config.toml
n_layer = 23
n_head = 6
head_dim = 64
rope_base = 500000.0
bias = "none"
init_std_o = 0.0
optimizer = "adam_variant"
lr_head = 0.00366
warmup_steps = 577
decay_shape = "linear"
steps = 5506
MLP neurons of a small language model. Each row is named by its layer, matrix (gate and up: input weights) and neuron, and shows model dimensions 0-127. Each number is 500 + 50 x the weight over its row's rms, rounded and kept within 0 to 999. Numbers have three digits each. A neuron's up and down rows have the sign that makes its largest values positive.
A block is one neuron, or neurons of one layer that tend to fire together. Before each block is what it responds to, as a language model described it from the Wikipedia text at the highest values.

Description: Role-introducing copula phrases. Phrases like "is a", "was an", "as a", usually after "(born …)" in biography openings, just before a nationality or profession.
L13.gate103:420500535548423582504537552418507564425492496500462474452498567528502514561447543484526532489458577484512518529538521473468560482529502554523599574458514514434504528522565525507452526495495488395467515527464474479486410536632458576495483534396600381479569427494479550472448452487589478400560483459510519496495387487555533560520567505472490527425496579485420562492513439557570487538459
L13.up103:474485491511499548529538524453572522450392482440499467538451484619495541462492516542529506550462450440519449484537456495462475535551515561475516560487465451512472534554516491492396574540493380436497509486524470513458512537457545550452462479445530485498453464509476501566537436506528605592417520558483473513500531395564465510435445568451434419472531515497476516386615487541511481474432
L13.gate241:518456474472456445486500512473546523617452483661490419494539465484538486405462626478484484459481480535453526495547473464457519523501440569483507591500531415415559476451522567537445499480436425491517494431520474559533496440499565399609471427519495443536540535506493559534486453479532531500524563556534444399493441468503532506518531384524441586507490482421495429513512507585508498588437
L13.up241:482447450467494516529497429578514535518406546490518537464499525462494497438416662487450498528444539495500496561496512550522383509511447551542514544487424377553476461535517531442532561529491465490383436420451439523549527449456449517499504382487468500520548458515515487511544554533524534482502467483453570458490569440460566496470512560418556430505444593550485444569498507489477458475442
L13.gate307:535594514612513440484475462472485535459575518545467443497540545505538534480447493520562584433539518425509563577570561541496589519503578519443586532555521529456528563427564534548531532559484461495606523538505420428543460481452574531497445480448529501429454507452482524498475459557487468550489548540561470477445430489564541539454580463496448432462525421540417584446615545492485482612490
L13.up307:489476626475508472438494568481534499413420396496460490454369490424436518578539578456539450476572563433420596456538538461526420504464546529446464566450574489541509468445420475498452526474569467520493537524513568556480474504642439566586530390465483397529500428449494520465484529594552500482484578470484515481423527543535492440490522507517533531601499468490468522470570495473492632489484
L13.gate556:444522405438579576480443531535587532522537508430475522420492493433432438507505564527672457536602535481560484525464462459531528474412533633498551512598416526555527483534493503537430392576528442487466564468460575541517434463557620548534521376460516434487504481488555453528467512579496505506456502577473492477512454513583397485498580440485565486472452468466548482457481468591494531486490
L13.up556:475474451463468398503437518612552585497481542513529448522451451493521484510538452443477473540577499543468521507498428483519351472544480564548503436505509422431384516489403495473544486480424509508506482506473604601382472395481480495497553414509582487453501449517499462523405559490526490488525454516483457576461414517540470486523515456501464557516503520522491522562425514449496618487508
L13.gate621:523464583545550513489482463386495588594455448516460486459510454461448458458522539417535586449492518475530607480573468414423537575499619546463510462485597517522428536515628509539561474460461510493598544516561566639477457538491493522495475483505500483487455492524500440541477441477448575418411511449478508525562504465635464399445563546447509511477557516463507450390500383529427484516485
L13.up621:544423457453562467489531452540525496500484489546418505533526417459532488386500519425544384542505516543571506519472465494501553531518509515408524558584425538470426523578631540532533488519445573498418593475488478543496449520541542535630486488522493427456465436489537463521499493431492486502405455550457432587587556497554557524468428547448523550481493446483471372530458540526571527458449
L13.gate703:484465532577423451497499511502576402452542529509524560465460472460531491553563557463508491544469527519494530574484510528490481530521531458599523425529529532474462500557571539482604549480475435484510451426473521512544565534451556567542473475470473458484451528479533446389510489508572485412470476573462496520516512437555475488540598491460541459442606520462539507463535423588520487547481
L13.up703:542434460516503508467522543550493587492482515514526552495528526435482604469472519607567584537412529604478364557570423574492437502494453509507514478579504467472474562576565552528519568500508482489439431510492494446513483540437450523560392476498475504450466516506475600448478450527510611470566473448520452550472539534501458499488397543367439471474540471494434466598541516532478517505412
L13.gate925:502399456549484468533497460436502483487489465518542480477544543453557505520500493493486515476527535493470434485592484503433431502446519467567459425596500496516453613527505498487495513458503467515508477486537478487475425457471531490582409520487493484379506569494523411386456515470439575455542488427447475568468614581571430458508481555496446468433526441429499496510562491615509586534504
L13.up925:498566512551475493524562564429455501469557479496428427546521598500435554506464422534494594493503518562438477556569466546519578536519440518549489499496496508494467422545578462576443506403465455480462597598460494489485424512368486485533459605513470562416504504461585513450467514472493482420480444576494503566528500504424562482465351570444472625451514513582432582501524502454446506619535
L13.gate1022:510397497587490560602451468545582595473532580548486497457510517480509530493430551553444416456495464483436577494532476523541446547463429552517512477572440561405427601518508546510518647497531478490474551448492468547475468561480565438513458495459529426507433494548586512447522490580566511462507571492450466434507518524519516475606516565514461522486512420403500457540537466537443539478495
L13.up1022:567553479507522516538494415467479499528500523504444480429547452474529552563548544437501534472514544493491436556588498483376453514559535467479474477530409592542406501564519492575604513546502414430508448525467593462418544573502446429530549518518492439522503469494483504560452438488503519479389447531499519513568521492511476546462512448452544505527510497507307441521482435396542565489502

Description: Track-duration colons. The colon in song running times such as 6:10 or 3:42 in album track listings, plus weak hits on mid-word pieces like "iv", "ing".
L13.gate125:461478532547543546507445520508530400556439584518498430488454526556491524579505563405490497425459506532448455511449502515388506482463397504535439598474513541443508463526441569499410486514512492413485521486511447535524507570494584473480409533564498472439436538484445541456520543481475552566416505430484571408449452549466494422449546520510450502509471449469491561533487532512541465457516
L13.up125:445545376538449461459454553456354404412495469487502494504455607500523533470530444522493478496551508410466472545523507508446594471448398474451551625573537506421586467496478579515548407395428495427543520483554447542509435495479632525521559459445518501408532470534493550538502468477595479563517472457433459481517399529538482443502505476532464497537476520505477482421510565570603537597488
L13.gate168:456450414507474525529500469515503516447466560438494457501503570531462453489561492479451535467501463451460465494517477608506496490502467488474509543463449478500525447544580509502473528510477489469498510563425470440490499529477544558558484550505545463517518497551540486570459449486448561471532542549504413532459437512540453518500489495503461485422507537404513477557487526523498499477453
L13.up168:467438474507497593471449517444540516463523553428380537436479554461464510496537405561433575509558536556461475465478538384478491513406547416503515494513488378537491499346442514447458477464441446531527500457534468524490573574468468561453633495503447574420578551456467467483494557416540491561535507505582471505591482513469442473534506497531563553498516451537441503499500499491481500494532
L13.gate244:398530437447491505412484429537542506470509376509486392405586451453512482529506453430449513445442429480510508467464597492457544515422476385507542513438400462546487490538439488500431481437467485440528493453512535444549457493487519581510578545409562486441476495556424516470464518504473545408549555456541426475488585511446565491595395507528427411556534442530398511460566508567599530557460
L13.up244:479486545523530450491521446499577461422579493549454566501486527546489513434578501465451516521434534498496405515466487436586525472522393519474503483572522434415519602538518410504440520473418482440434511537584575389503463396538582418559506567531481494470528535488535550464485562479371562485546511452456443502519487581469475494531508591409440510422495519533479511411504608511586442477457
L13.gate598:529468439561563534461588524427487509532495481460517458490442502577491513468500379449469471509483519557444598539579411630426530517502439483424356595531569562507527526458532499511484489454479507467443478486519544514462518490418558567518505410479523509444443509512428532552550502434541456477499521563464539480412511457501556504546576366501489466553524503495508563493418539450540547493484
L13.up598:588513429513569574491410534571421556480455510585454466527443495585576531498459498521441477551521490506555505541539502529494580594490497489502473492556520465527490502469502487494513464481532462497471611463472428470496488539467509584419589503456459537369456567475481522403463436466428506512528483454552541524532481461468411461435477628597441464504549486572513435402616410489572485512483
L13.gate667:475520549518436511487461491515398509466554539547488471467535457444499546491479563437470570571537532481500515585596623397529516484477540437512424489455484467516612526523493402472557562446488511529547464476441521504620512459510450606555481489536466501465515475563542461485395472478466557514454465440520580463554504543590505537532618536510400494518530433422543503474488488541565439538420
L13.up667:532555503458554436562496534523523473451555411524566522471545552551492522479517519527548517504466568517484526569555566484465444547494502483493473503539584555570521446427488565541532454459485603416397453496494471467451553536457537491506456525542486441424522515455528602540483622578434497511522502551440533433388489593557490534496453465515522481518575502551531483519532457572505476503527
L13.gate765:402544536667464467449528456488549417529504487504597457416507495523472504474520459500370482415591527520568564518446447434477561571465487548508518453495474586482540588636494467592510543577412528550533500500484451521571449480466505490470480525542482501514469579540438463398458467526509509569504451453527597492377496482454536456491526388491526585515495456593523533437512521498536480469405
L13.up765:517535472512486438499464511530442584529460435467513516534505570511441517494446574478442432550521487456634578456559460542618538555526461466569494461493450512536463493386557486517511532502475512440451448474494455424549514515554620584493509469499463524531488541565513503494444532543506532601495493555521529482422489481557439489482508439496499485554466459476524569507560473535518509522485
L13.gate879:439602401537456490452495491476523517468484569514555408430423538537556462495542482501542502499433578454579595536494526478523530585524517469487559499498511412550548386564533503577449476492468500493452494510509518491491442482476506539508518591468586506399530464603402510486576474456436525540404490510471503469524566473474612543517409501390533514458550503442403564486527598474531430545493
L13.up879:560517583457526577622528550584517512518573479429495411494503533461488493430508501475485574439527534475581537516516506513466485483473541525475545489451447434489521553506523575530531499517453544466457406603501448459481551638519529558455501493472519480518505467465438525415482449511506641474538553439473487545495478586530530464580435476426437480486468519507529500529528532441422482520457
L13.gate999:482537534539568468468520562505451487559575547521510522483575584540518546515523434482477486547455510482561550552565502552545525552441450427563472472559487472457540430458504546490453510457543521481435445487464494503546520591554501628452516516452552484408532494464454425457531450580472446533520531386575573492441540593526538456524450506446544584447514412462528443457582403498512500594528
L13.up999:436483502556416453488507472623489499520462525503521410452567561496503500489473502437432525377521548456517557535547447574412487458496579494427496496566528531385527454468509597475490606531504431495510614556513495480582498533466477444479462547440391511468568500437496466456522446478468479472559475536570555461514459522487564481551448510559454459418555460545479452490513423487439550548464

Description: Comma after place names. Mostly the comma closing a city name before its state or country (Bristol, Connecticut; Basel, Switzerland), plus some digit-group and list commas.
L20.gate70:555490508591498527476499495442473491491542548473514418377501457552507551471520519578456446508566414522563453481593529559494488530463522519604475424413533545475529591500500564516517488586563448511476462519460409481473481430587454518509435598450540408524494454505498447452457367513423490510465565563469489454426553432510517508483541442476547473508469470549545461525535465470455474497428
L20.up70:532423537520669422505516491450540546509509516496534485511563451422550392485549549422492530530488521520498471536508513529538496504471493554489524444516572542477519594537458536535482497570566467570402486494544513494485495491591501412439515529475479539431463559559460476491427499460513438562505517442528513385487552614546488474521519457504497404438500468444465573513484498504546532533500
L20.gate101:569594418385498495591472464567504517514523541449484479507513590532500564539504506527454551480427471541626508566512506443585545517371456524536583486472545575438528484539530470471544444518597476508561506521510557516469507516516504538488465554468517430544497517512510410434483625538514396544408442468490569521525468488564481499525613474403501431492531575540441481530533404494443574392553
L20.up101:523393477450458497515475486577489489564454511482464492497536453510520540523454491435476483489482514537539467411470473513490450468429524495484441457574548501567533540549517490456557505481538559458438459545453581460415439522463380478498487455491527466510546433551588458498562542492489415489485456546578325549561496591493425561421539594505523484441459525551543455480585403524500510426550
L20.gate272:523534493518518489538430538418536470489543444521525586475457495575430495497494527442401622490490521537521557428589598497544482572532555573496577457541544474564475497573471593565414669449465392464478552511573424425473493430506512471511553510547482474544640566536474513490470454501492451493492506557484558517503478501441566501501480449511467507488423468475448461559437431407388474509403
L20.up272:543485448416524516471628575533551509523485504424467418517553508465505501504537536384399601542488457456551467538542490403529543493505481506484508480481450514505494477569533508516469515427547485451514520555548559517529410482525544516490441510492430513458506613560512551479442428611505453525433556502503492548463473483574471439421556550453560520592409534540453498472527452494517494449553
L20.gate366:498544515508603588597521494569626407557534430610519444492461486526502525570499516487503525522504551478506579539429483415518422578486505409599552501428512465451495596418572507511452576498495465457470494498575531612530456508551508417526550398518549432492520546554358458456572524523468498586392569518455497486508559583494515414533546547566529489400577422578471596539599577433527509526572
L20.up366:520510517401453481458473538543579503489500488517567517563532438485521439562501427517498574569571462498478535569565504481539529509484499514502500468530507494503510501543530528499548477542574505486450604480466513487437489446454577505488483521415566610513635583508453466485425578518506500512460449508447546392536527527433525471495466446534466574498467529497424407494477467543484469492478
L20.gate407:551516523585548455498485467552541517489549465548512476505457490456487489488453498436435509512457485410430617492556502426458487513474546511377562533507551581531438494444508506603501467493476515460488507495639559461408473447545510516506525533435516448471502509504421411462532584520520490511422501570493525479558494576521490492482518463526559499456542487502484483552547450487583519590421
L20.up407:519532579437446505450470554491506488494499480436511597505471408437467464550527475487419511500474455445481582450513503523595406514509473490481580466402459492449523559548456537453497454571509517504534542552475580545447540468399464384514614466532504454449469517483510548477460520493494523510521522445446511400461470457485540457481602463533573469524465510494542443551474503452614540464513
L20.gate828:576525599498568404532448474500514570581485510462467620468370524441459529536465503480533554615514589466459480538456505495564499535444518556563560492429510514517503513489495420609427504600535411472513581530534494493431517436486544479471445518474539466503552553518536426436577541459522478520366532420505588514600436475506467451483619404514443383537521445561445452418525398473529423573515
L20.up828:536527417429574451513537473539455498467473476481463571456462523429491466578458441490537524508466477509578566471372435457495604535472445569509511531368539482472588484447508477514444529537563488509540500511593413484465590441537487491440483504529515538578455495436461518485469572536549444508464630523462598473523385538493556439511538455503468476545493492544447601495419446490563471408570
L20.gate892:476467468437504502504561562504500475575472584472441415470419396459520560526442420516543513536460464538523527503544512520506482469487547476469541518428465618480479440482375453452493520511537507517557480518383453531531446515470447484461487469439465553485458546454543463446478523403610450492554519481520487419484477443485465557448539401591493481519477572647469452515550494578573489430579
L20.up892:512486522490505516526603482407391424458517505410569554502540460504468457493485533400480462460534489441507473425540494556564458493533563536508491539593607568556507537523511577528486537504417575556572523556523496515442498568414395524566563516515499530528415504605471539485467518508452570528608462518490482542544498478515424544561516529546415468484545417370498475424557428515488526488414
L20.gate923:494550577595472576560560386472504456487551574648547566489609458504432490520436490452550555531523436583462538501388545484515480497477497520438483464494567547480490411556489459444527501519591486392488510589435514485435460512551510483505396470525498457438515546497514557519591498495521524629386478479517505411565568548540574458534443444462474407407545433452421450428489507513474506525508
L20.up923:532512561511546582483515442485533586532546436469506582543472526562458461519385497514573548534542475539476565497522521496517560552492488492497488443501499516394600630497464452524531485529574524402513510509492438530424426479534540469487461417509468507446565597505546481472516579513556476534516524458562513620572505460530505535457490470472487424623453517497499521483523525511550497445510

Description: Numeric separators in tables. Separators inside numbers in tables and data, like the colon in track durations or fight times (4:44, 0:48) and degree/minute signs in coordinates (26°14′); weaker on year digits and tr- word starts.
L17.gate236:472512423567453420503545452437486469592490505525539463465478508484550552498483642544487422525539483506510544534505487488507504505399486470423493571492495384599495442432463529563549527456475509413443500469545487512627487510484497530498415486500494542487528423485463468413455422520541589480482493547472496409506432515440427462523390457511533438531611489477525533521532469565497488593453
L17.up236:503511534463643527534400511425482448413507525530616486386492496435443492508533523468489422425542435544447502511520502428519576466480481492579402430565532509527484441493432453476460513379499412530547538523433579497432578505548516469527519496493576615578405627591460496519458600469472485451533482378554495422502451519521462507534475503532521520518530436616482560482543537514456485497516

Description: Place/date name onset. Prepositions and commas just before a place or date, often fused with its first letter: "born in T(inmouth)", "Budapest, H(ungary)", "on August".
L17.gate463:493596596494554479476513522492514567595560498528493605383486522504529504490548542525615550472524578517484516493493523447557540412418564556618597482423491477503470507438496467519437529517551403513482550462547512515449384430547505458534553536453538483446444527524423522443508557543519466558501494498463582504518546459512408482383594535446528440440518349439502459541509432455523514531490
L17.up463:544482535489625415512517499565430483562575473472481529400407472506515393512528471522557530473534527501465527508469451442501409391496478528509574465428565505484476488459473459602379494560509520464394589449439475514465451412521615491501483528563550423517466459463376488410515522412475444568511506498562602501554502443635487483447551464497521453608607397478437501577556459482595473443483

Description: Role-assigning predicate lead-ins. Tokens that set up a role or description for an entity, like 's, was the, as the, one of the, became a, before nouns such as member, director, first album.
L20.gate240:493495544559455465540562483509575505450493548463538593507651536487498572555550521546501430483505542518524487510549444532596445576500505555493422570455473446506521527451548510487563615476524465427502472465559489473550501495546527516556506552539526493490435463410644516522515420508473539459563594470500462502601497490487584444547427488476441455464478594547616404491421492499471548564554
L20.up240:514465472500487485451515477538471508435455474473626499456476453420537531506556481543589494407479560534415472485413432563548423504519504543570509495477484471460539514545525629484618409450568412470360511601655502473496503481520488478535565527546595547494518522485613469480474544529466618501464547546507492479457449546495495437428412589516558525454535515512528489472419466383571517479456
L20.gate254:372458464517519531452497544582502435494519530592408573555453563397516519648455485550476426442431539516476497550485547507543442427477446539497468598449469394465544592432532549499525464526541526524424559455424432395514491417438438471478551469591446578523481499407549569470513444498570545487398537541494490515485454442523499484490506566469556481625522428458394502552606456550523440537548
L20.up254:416573442587449514550491517402480440571543547499546425480484474602513431498488507501447542468603574589506506483465419560586480452496505489405503501595506461441515448552500583528548445485587426490507495474456470519537469445464431521425452548505469516560536506508426525536476531516431553537488484476507423489459520453459541469561480523469463593460395509509436577519462548552504471472511
L20.gate262:487507461537562546559526541551471403440547514492503471497625439518506554398493535520555451482451548535531637522491518476538394472543498581558516462647561460504470456525503411455456491464424477477492532472522513454626425545460450517543435475543491530491582593517466530434475494493521512479518495530521436411491423552479552513585397515544457505394572451435615399494488518426477479552496
L20.up262:502600535484571414499493531499548445415493492476575537477513469465489537496546459528503466463463556429499513496483522486453497536459516595526521515500564520412611456629406468529504498523497429496516507503604421540534449513415514522482446499531440469555526522447465505451444475543463461489479484508489431496489505397553470504611521493561502481523545443445524507552470448433595493591531
L20.gate507:480554547544430468567576523543521532562579503500541495506544559553471560585551531579441536523540389549490505554518590482592531428465489438477556441506460480391571447456555540529541545555453555447531539493482500543596450538541424475450569504613568490525422537388463450480507462598529435511525561420475480472436447472465466448490516507486581542479541478544525528476469473525554451484544
L20.up507:558519427449379577490523584477481574536574431524430535420465462458588582541495524478507351563508452611449485525533558597607459418429446489558455582502444480446506547489513554493525558545539457494542535475451583416478477515508503457573522483593596446467448500507495476485606482464541455503391477596445458528484548550572447516370473485475508453469479505566525494487501433490514472460500
L20.gate538:673516480523428539458436599496525569511537503555447381522520533486514537607513445522471401466446478491502575566591509378455491458470514547575584606459488502442531491486544551534531541550447442450570599470495574459494540570493433504413619438587577449447515430436536495493503437442483483531367483605504479480440504500523508558464478437495482568427486447525502471476448506487458501464469
L20.up538:525523523506478510566484502453518537506522468528510518579464572533556502452453491484575546477433481541469561500498483468479489543487402471503572521586460485504415514558593490449485576483513483473534540518529499457523439569513449389328500449551558421460419482518446467509492510528432520380352446527559499505453595522508493536386490511526600510352492509500487506591500517551515558532466
L20.gate580:572550497480455597536525523418508549468507555586585547460484483427534541526478407462506398496525464579517403473491442500459472542547600530523490480456472547449482486541600506566494581452441348505475521465488605356510447518504523509524502549557560496435463540465531490514430442657477506504476495529508525446406528484578488469455408503477513472426483476560514523515390519462505479484560
L20.up580:534528517611453539541501465414517485574509544438531631425462557491423498501495427410508429597394478450442536507439496532558443578490514504578454496553590483501494409532488463456574554438420454391537503554546536413530500515468460417525463554505556443479514526540517479413519529394500499571545525592491506542461482516560498553582490529488508470430442515474526536553470459559503473543430
L20.gate686:578585510481574522461557460523505495493537516515588495387535489389501528557548511529534413505547536621424521486441480506510526510498542521480474548416498454389506465551529434541522569459536508496519466447523451547500428474463499525342423509461487410444489507452524521521538467400464404484486607541469506565540530503515569493484493459537454463518637539541550443464494505420509475445505
L20.up686:517486560466492464440514541519570463484660467461536636514440581470490474449463497578604517540495516491521477572404461502491574477488439503463527485392573585556450522596598519540438574530532510513460465556455505562436522580405567539558537482483569528410568481472438592508533422480410537526440429549515501483510506485519463521456543583528533532587525506373480538481558526523450490473547
L20.gate687:452440396516498557542436467559494551503442488474557541517553447528504464538452447522508395517525371469574515453381473492552481540570489568513462514557477599482550556529499550444530431545572469585504525562574440370469564539422511539462434572492549516477549524524504480416498407543480431512469504510532521471486507562488498467514494517467535523513532554523511452439420438492510471430491
L20.up687:512502481472501477537536497523467492464464523583574503541551420561413570586505441460515453544505548621552483580463544510456544502474573551444572574532469555504514467470522569493546473532521514536585551470489498387484539451459568500512519503466540509567540655529501540546531426555482470468465612488528504456447482530472501544461422562508442440498481528465501433461474416438450442466493

Description: Role-introducing phrases. In biographies, words just before a job or role noun, such as as a (juror), was the (coach), served on the (faculty); also scattered mid-word fragments.
L17.gate880:492466450486454603561495455453519400492467454469472449458573497488479558471574498475498509527597477457455516469537555498556503507495507528473567551511473502491459435484533486568437526523549502582487488540498444420363526523570376545413485449575566447478493518419525477534487415443503494573543530480451435448512482552550483498462514486480461578468494454546522526498545513459451462475406
L17.up880:431536500527475486492409415522529470394468451526510405515540446500553494482454475484551504491504616490418544549462510525485569540490467536478392453444594507537532521492483522591470616625496581515537567480492539411435416440551465424573408478552497457446427505492582519427511533533567480507515481476478452479495504571523436551484537499489602510567559479486424517437482442448571532567521

Description: Number separators in tables. Separators inside numbers, mostly the colon in track or match times (3:33, 5:20) and the decimal point in percentages (6.56%), plus coordinate marks.
L20.gate52:446395486521492488396491399552499509534591531449520559521518536523411457496511496479430463437622462483441624474508484508519544529479486465401521551508464565536501521552470542580500468584495420515519576450539528435438410504551448499579549515461563446434565501502484465545508464567497414471497496520504424456572563442490497593451485594484598506471532496514468490463443488493475562534461
L20.up52:541514553562410515517442526522499489414611477457539461552556499428460479441552575522444482581495559545568538366471420499534491403508522498484540500468469482501536489484491429515562530503612504458485477501546562573434582500503566555582522511442499476551442545467412559503620515467406475467450415526526539598543475445551414462521430423466543472564625444492506619444504485553421526565454
L20.gate200:572499593495495457585516453396462592442557491501424448564496498457538467550476499520419453448446444463418562492489481510550549535437505504506583502521571596529555495459494445610595572525565514576426508481525519502399493486537494548433514525528518595481468458431500566495524506542479555459519568560527592555510518515464470375419531571566526456537597516529478584470447470511456414484482
L20.up200:507574431574484494588492574492575500526509479523506455505466484471522451501385617420577389483516545555480524448548517452564493489534528487563465503499547484463443391506459502438517456500458496534594530550391476532509418465552496542508501563439508458566521453502478494516535449530423496581528504541585421541604607470554529447469580513435513534457454483497510522539493507507519438517411
L20.gate305:478516528641558527475450425493639546537482478488400501419496407533530486487434548526540574413500615604425457524448568466540534426479510476457524492428535477432411393564537580544409538440532457442529499498432473515514495422473606516582482491511486487480520552563512504470566458499543515517541482516394477413452480518518449550513421543480486489559504477491472493570481486539396428522476
L20.up305:561550558542599461528495493419478443512510481555491529584535465495472462478572504557452491482518578564476502524568539522498445600559532488433501515499443439553455477477473534418481451530492474613509523503565521475549488542538491599457561366406553571548586386441491541463538453495534477554450512501515452469450524494522526492474427435505506609539523511531528554510559373493560506483524
L20.gate312:529471539486521433515392580470429527436546484438554465462591554543482425499490434427569521548507428447562516494408502532490510513402543520446438473506452426449412395589466459512448532398517480514446505594490516540584466502521453562509579511463529518542517485504497502478501504605557626510520587493507509523565507461515524461565450553467522458482553570463568535563580447579505477637466
L20.up312:581564444527498519445467454564553455510554506553472529519484530448444505437472465472502538610525481567527409470505577495498511488477543563492493463480517389404504568575483484436532414491524469455561522517598536442470441503478550525417442531480526497511553596497484473414489511488489494470426495484549554470534509505495522528539472499433521477378516535472507545547488562512475492572439
L20.gate433:478486547573494534454485484426572503456542516492611507497552576510596597490506527490488574491488484459541481531551423483464537530417465430461512510508471484502554477538535562478508545416520470470395483519498521524482499579555512561539557514513524501466497510484447566437453489487480425502495608490490569458498442583480520522495488484571437554432577474484483414509507615463544555509441
L20.up433:506461405486556472514501556580453485548514568576471493559546481447556570418462519552462487499498485597566510502498430572464413571554458472449545413508438406437506551450436549353558459426464462472452482552526482484504492524409462480526518518451441483543502476503494483379540494432429444434460469533485469489615419556478499563506481431565483495418465576464465474463428515442532518504464
L20.gate656:493455464505474505529495458460482583552492508494502468472482532516409495513417540513449475468554528464491453423537368384583415552535548414468581478542440523644521386564509535673392509543484412505610523486440441482454486532574471515572546532423552592565552495456546462480508454475463425498548537551487512540525442544537429502605486529480597579512468475460458547479539495591477537540460
L20.up656:596475554429519536458475477425487503476445479509472467456498478440547468449539451508486540426483539545399479513476489532463477502541530603543532417481586544483453463494423600512438445571592509478585490505422475474415542513473538546500545495446575467506491466422413536492594478416453583486520447593466496550451382461549547403515509544516473407450530545512466450521561523585547412473505
L20.gate658:490498432562489564495519550477603515411498556406554501441510462468475504492472548502540497400474492544483546434421521538486527592541504536511484469539489459505485478530509488513458550500482499548552463480382518475457522509468503562555557585475484448532496499456509545548465502416510560535530449540489524504543480508541519480519504450564547502455590411450475533522533560449506592485526
L20.up658:409595481483445477578553484486495471540527510485481458558606530526583494497509500443492553510483506598488521511480487535479555545388462474428504512488552393423540546485492418561608490414480535498546516489523480560564382472493549515519475544630556458425565454546470506430458404481499503502530516453492531501540548521450565483614462434590508473297488447494490588478522430558494436532508
L20.gate852:418493459531528582509498539371585532444427442535475530462549555486475483494416495532463446614618499527453532447530423502507567493464575448490565518569501484546578423507553524463467489449478522491573467511469510536506466499440514543564473574512491578484458450493526525518438495463610512547564505491493468448479368566445506500530493566477552519457573471497457431521515473547542576561478
L20.up852:547364400514544495587648441493575484440484527588502503502624539530561464505407590508453508432538538455436496532509554493386553494492450505434502507559402462509537500608521517533553500493510549458549452418506561478468470576531518528471547547511576506436530543482550535515400472555447457516509525597597529547483462513483468565451533476522482542522432456529474467593506509544564454545429